MLP neurons of a small language model. Each row is named by its layer, matrix (gate and up: input weights; down: output weights) and neuron, and shows model dimensions 416-511. Each number is 500 + 50 x the weight over its row's rms, rounded and kept within 0 to 999. Numbers have three digits each. A neuron's up and down rows have the sign that makes its largest values positive.
After each neuron's rows, "fires on" lists the tokens most often at its 100 highest values on Wikipedia text that the model never trained on.

L5.gate946:578489490426427489559521540445544435506538500490519473510536496496458514490616583489492513552547490488478536488497539490465503493599491432515485501535544499489500461539454516521521536594523479507502565480403453521459428514501448523510580523455488590542436520501547463548456497429538424500
L5.up946:605490509502456531537519526527476570646536509556581503547496443536484507483455483375481494539520508517579527525515406390466509484525470495426422536560438455501514503523540549558492494497498503516459604487464465461500504438486496446440510541472599518483509540472591537563531527440573487501
L5.down946:505450471381615523466554499486603456490504544518478454481511543524466497490469529467554548476561547627469458418479515482449474595532554493494531530488359455506519446548596616502566563524546483539642526535446468399553487559497468499534468474514508539539360527436372499521521499428507471524
fires on: " at", " of", " named", " name"

L5.gate49:533523409456516415396564489563486496445539463484439517407562439529459451481498520424493535532507394469512403566546503495445495460526425502418511432536442520463506371479512487547549497578590562510489463448472527522459448522485529524561506447483551483537430476543468467565391532479576466471
L5.up49:482561452443516494442543546522529521469485553474457505357529463469473525487469506508435580564494384451478479461508505540494445455463418545471498424480427475455517464517571502517531485545553517454452385464546617552512441481537531415467402445445514486494470489517496516442470442464516532473
L5.down49:542529518464528529456389515556468589429536571401519396398539486578489510535465429462505484427498665483461431466453572507561515623599481572469507457442454461529477509409461421436541559556494418558415453530579526512499485546506496566481345403498475565506608510484439494450556600498501490468
fires on: " that", " who", " and", " it"

L5.gate1265:421625446552516405526523495514551520514514433525514520485533557559453452452460497615540510495391550452428491490440524511555519488568535521574585496462578466610502511465458452484533406414494498541486450535524547461476475476457452543566533498419490437479558562615487487544513497580561452443
L5.up1265:496557369610547448539489495500465525520407518399461512442543539444494512475497550656456475426460550574395492427422521533457495468493561547460445469522521474498631523393517439437594462578487470498537468524498618541526474551510455469469415520536475511519490516502458519488473558467524528511
L5.down1265:514548443480464523577450344541514568541498611536475559486465619458455401483575523547531473550465409533522493546504514486402516551428421551602546534435580490557501445526556490464481380424550526493492496525530486498487578428570426539506524422548551469507453399509560554500468586448509524498
fires on: "1", "0", "5", " for", "el"

L5.gate767:586453456566474522552582522387529465579552526442455491484528506533522383511545561497449453464523514554500541457534574542638414554553526518533479558500463491468415566531483523404578494506388525473524453493450501477559498491493456440485423429459553614563504567554380504484498549529483534469
L5.up767:548443515439407549518508550444458468448464539459434492392444603435493525478556523574461517441509495540476547496514539502485418480497455498480505530523440512440559477481511483460506458599519447450561444437391408499494483496553434488468590486478508531555573498532525518532443531520521445564
L5.down767:524426563515511506474520521431577487523510508494512453478491553543467445476516506550520487486509595509600504578483570442488466466571458459443603483427447511516504443536532518544493530578415545459447492538466461546480490516452475520503454435521493513594493513525408503560561474641438459559
fires on: " C", " D", " H", " CC", " EM", " T"

L5.gate539:439464464527588563509469477538449506518520467468577485462628441574564514586500423553512519561532553466561424587479483512471494542502552533541431532550435470456535422545470499569472488546397515524427447570549527469454481598494434513482513468430485479518562411541505487539470501530567467514
L5.up539:465427461558595578508526454538447537514513443460570504432633392513603489572514460572485509548610557494592446609493481500550489524527541514532460522543459467440554480540510472554460511549395535536393447566519514493437516578448489535482518472419463500486558430575545490524461496544548487512
L5.down539:553531577432568503513476486466567553411435532521526597550519592541492581439538587485511468506476511517450536502487391476501458557435475413526506448552543522495407434502615530520521481494554498575406539438513427560511479581440601525463501554566460496606545424532444524489482492432513521469
fires on: ":"

L5.gate1025:537502441599456530511486539522521474528559509547523448466550521538517472462452456519512561447572549542497419553544465460517443522487435525561524409567529548448448545602465484498548508481452506437494508456449481587553544501545445499470540530610533465403527502500493522541497374472558526492
L5.up1025:585454473653519554532524523532524504515499507431486525502567531552473495470369459533577470516471449476465480614556477491501514526432511559602503480489441554473476543596529481486511532467489490459558544610407460555440614477470511468478582469467457437440527477533506415448471453475545525543
L5.down1025:483480471548466596499416552462404495578571455484544423439499497555533457530510469485426592574490385520431466530565476497583414482501476559491438490494522479525424392515518526500544548520556423504546471491648619466527489545516484453515525539445542458448436442500560595466461525563578483545
fires on: " with", " where", " which"

L5.gate642:464438458411618569581530520505527566497474539543532465427513484504576456512462582492420490539427570511480652535600596498529495517456409434441533472512461579424484466584535495533499502530490419516417458498433507432480487454503521432512459449449587583559580645533514494551547546453507497499
L5.up642:475551387442476579541429464449455507476496424440515580484499446494557478486421598493503483477589544491541561469595524507476555589535551533449495517509431481531459552430529561435513504570518516506519529487481554525474490547501355560519533454495503472542513514480463501503553518628561516543
L5.down642:494569619341471505430557487493541523507415483473492501558446489545600539476424511525555512432475550510513532505514558532384549501520549473485448534505424486518446509439552434465546577557444536497477541506518427556508470510442363552582477485442550475511514390527520407419472437585466495534
fires on: " M", " B", " A", " D", " Mar", " S"

L5.gate1254:520522562481486560436473604479493484479516562506511496531491510524567487472553444478451537423449664524489499458498461510474459524470513512460510489404504458468416505504532480493377514613546449552466560527616510476451546491575469476424561527558424543467499442423488501498451461578609424480
L5.up1254:562455554497439572482440574493531529513479506456501557515443498464508462493537558528511467589415502620470545554514535474492440441531539527462481488491465531533454445492556515512547428508502417471442548469547494557460514569483368486500515474489385512490525483568573443517410501492558508537
L5.down1254:442494512455573519558423507488434387432493472533524493499517505479530542540541469603489605588555626552481484564501503448482577461441418468476393535548465528547507473435535586482446545489427554532443597513530550520483482497485472547540526512527568553559432521487521468513456429495484501538
fires on: ":", "′", "°", " Notes", " Q", "″"

L5.gate1343:383608505528459430500524498508573505499563526513464465564464478464581566446408567424521397523536436452577482479524462574447554522524556584527495546565427460562546522541455495430620506437531535514506421474520461561520530446547608466550568581459545538408513557591506486410470465543451491541
L5.up1343:527428441431461437510434538548429453546534564472405518456469535516469476490442512497468542550438565531539455484525442502503585590577538539382571520565439447424579527594445611474555505458532563418516513518531512441431487481473490512548448410457431499469492566475551501564494544498505531569
L5.down1343:505535460352559472551457482494524542524536542459456403486473547537467532405484440523413559504433500451523523484522604461567468496529497547473490554510419458490527493490577498491515503512545551448526473569596445507489479531569472422522516526490506544478462595566502550478508476547578568453
fires on: " that", " he", " which", " than", " as"

L5.gate52:503446473572466546513590462508418484529489405454490559513483514512497503470402530490520510532400494437479493557459367505486421550561516530524411581505525468431548476563549575513450498486564425482432537504401499554415422535489466511458494531528508499474523528427477405467485526413467475402
L5.up52:542510528506600512504514578491547544440471600479570420541475544504542523527502485540537455552437438503450510557519542469418475472501603544518470572452469528610508558486470525629558499435507546464482506522539439473500573460548511431523453524532549436440462521528556481501501525450460525550
L5.down52:497466549584489501460462530431484497494497477460505532474560529466478475525528473557547461620468438521523541371544560527323432561516457521492511492463586483453499550453500512531524493525462451514517525499512460547448558548569516575465487486485470502508495488534470523507552443511464567475
fires on: "0", "2", "'", "th", ".", "5"

L5.gate66:457567516506395521495516467580421515521475554504437518493470537553531607537412433494531418517597543460485430592517437480470475502519492523517524585535482488480553450502508464481450443592515440418497570453519513483540525520580512566485485508466540455442563434552491548488454508514557524470
L5.up66:535523514524610484479512465506462392528380547473419477412454516428519520474468472536513498474543432561468480530426505432407449397520461512514527573604458530493516516534474432493536576497599487467476474511406527468555495510552448573441530512503496520478477517481509500499445458444529482452
L5.down66:577478484429461507470505462517359515500613481534483526545605525456505580492446394501514557464431461487573485514538495622528466490534451520546554528486515537439533483497426506427531494536571495543519521509493604528510463472474475550473468516520545536491622428523476454448529452527621547535
fires on: ",", " and", " or"

L5.gate1251:476487528494502585520584531434546509540562447511568461474532497461501515482527516439411578408460468456583460528486492479476537487453495393476560493508588453524537493454509513490495469543430489431647549565487476545562508611409425470505482547468446472522505446477545494496563472539513526550
L5.up1251:443453474376462523508538544481439584465573432417502599547489511391454428563526529469490507509395524571568542417459493505514594456524500475554455495462564472440476533485601535470590509510463463469500554471501451451500478488500481520525492512473442508465444457622451475536454413458516514468
L5.down1251:551489521526464496457523528630552503603443503425579590492481539486390468475516472412452451518466608528557515484447542414494485590529518425593601562504528455467446515461560552469441506519424484461488561476510474578508507397439499473568524616559571531421471449494487486478472486566522573504
fires on: " by", " By"

L5.gate967:437511530479436443407604556483532426525523467520430500456434518525506490494522578525501517402545541540493524457490522590532469488562451615469471504466509499548484527533500472600510632547601526494486479475454551514618486465490471511521505464424453626465441530477569479475448462468503500497
L5.up967:464547477539413382441499429527518503505430413514564552495490547494463594488443414448465520515503460447483517461533473482472496501502548473595448458501620657530466473506526504460462552462570523508425485424568563539463519430533417523455557463576505480425452412491487482420356552458447408483
L5.down967:443572430442439502540491497486535495545519477533607484516467575542418569504511458468495549447643455476429499567497459527472477453517537532515488493552491607414451510470475539534508499488464463448494484453470483471529467578471456551530486505550535434415508412444479594416558523406576519468
fires on: ",", " and", " to", " have", " as"

L5.gate1102:486581542465566560465428450532483446490496459557487469578504555517496496482603391513482558511521550477521439500507522534522390515489544411555445544488504368496534547451548459507610537493484478499442482474492518439516554566418535493390457387466565487518380554468400495537385467515492532449
L5.up1102:490442594532489530417529508615412455522461528448390516554505473507533580570448501518475542456421526446618349418454410524445507479526525482627486568533368507553392494459487543468590487420500532474496528359544463481451424581410564502533435411561580454460406482486539521538488513537559600445
L5.down1102:553537499542538478509427493586491402502490458519484502491499487441480493438462510421556436463476473541374466566524512544484470462536504483502500455500504554587491484526542438466495473469598519371475557551466488472478474481442477417605450478673525439554418521523521464503531477470502566542
fires on: " \"", " at", " by", " '"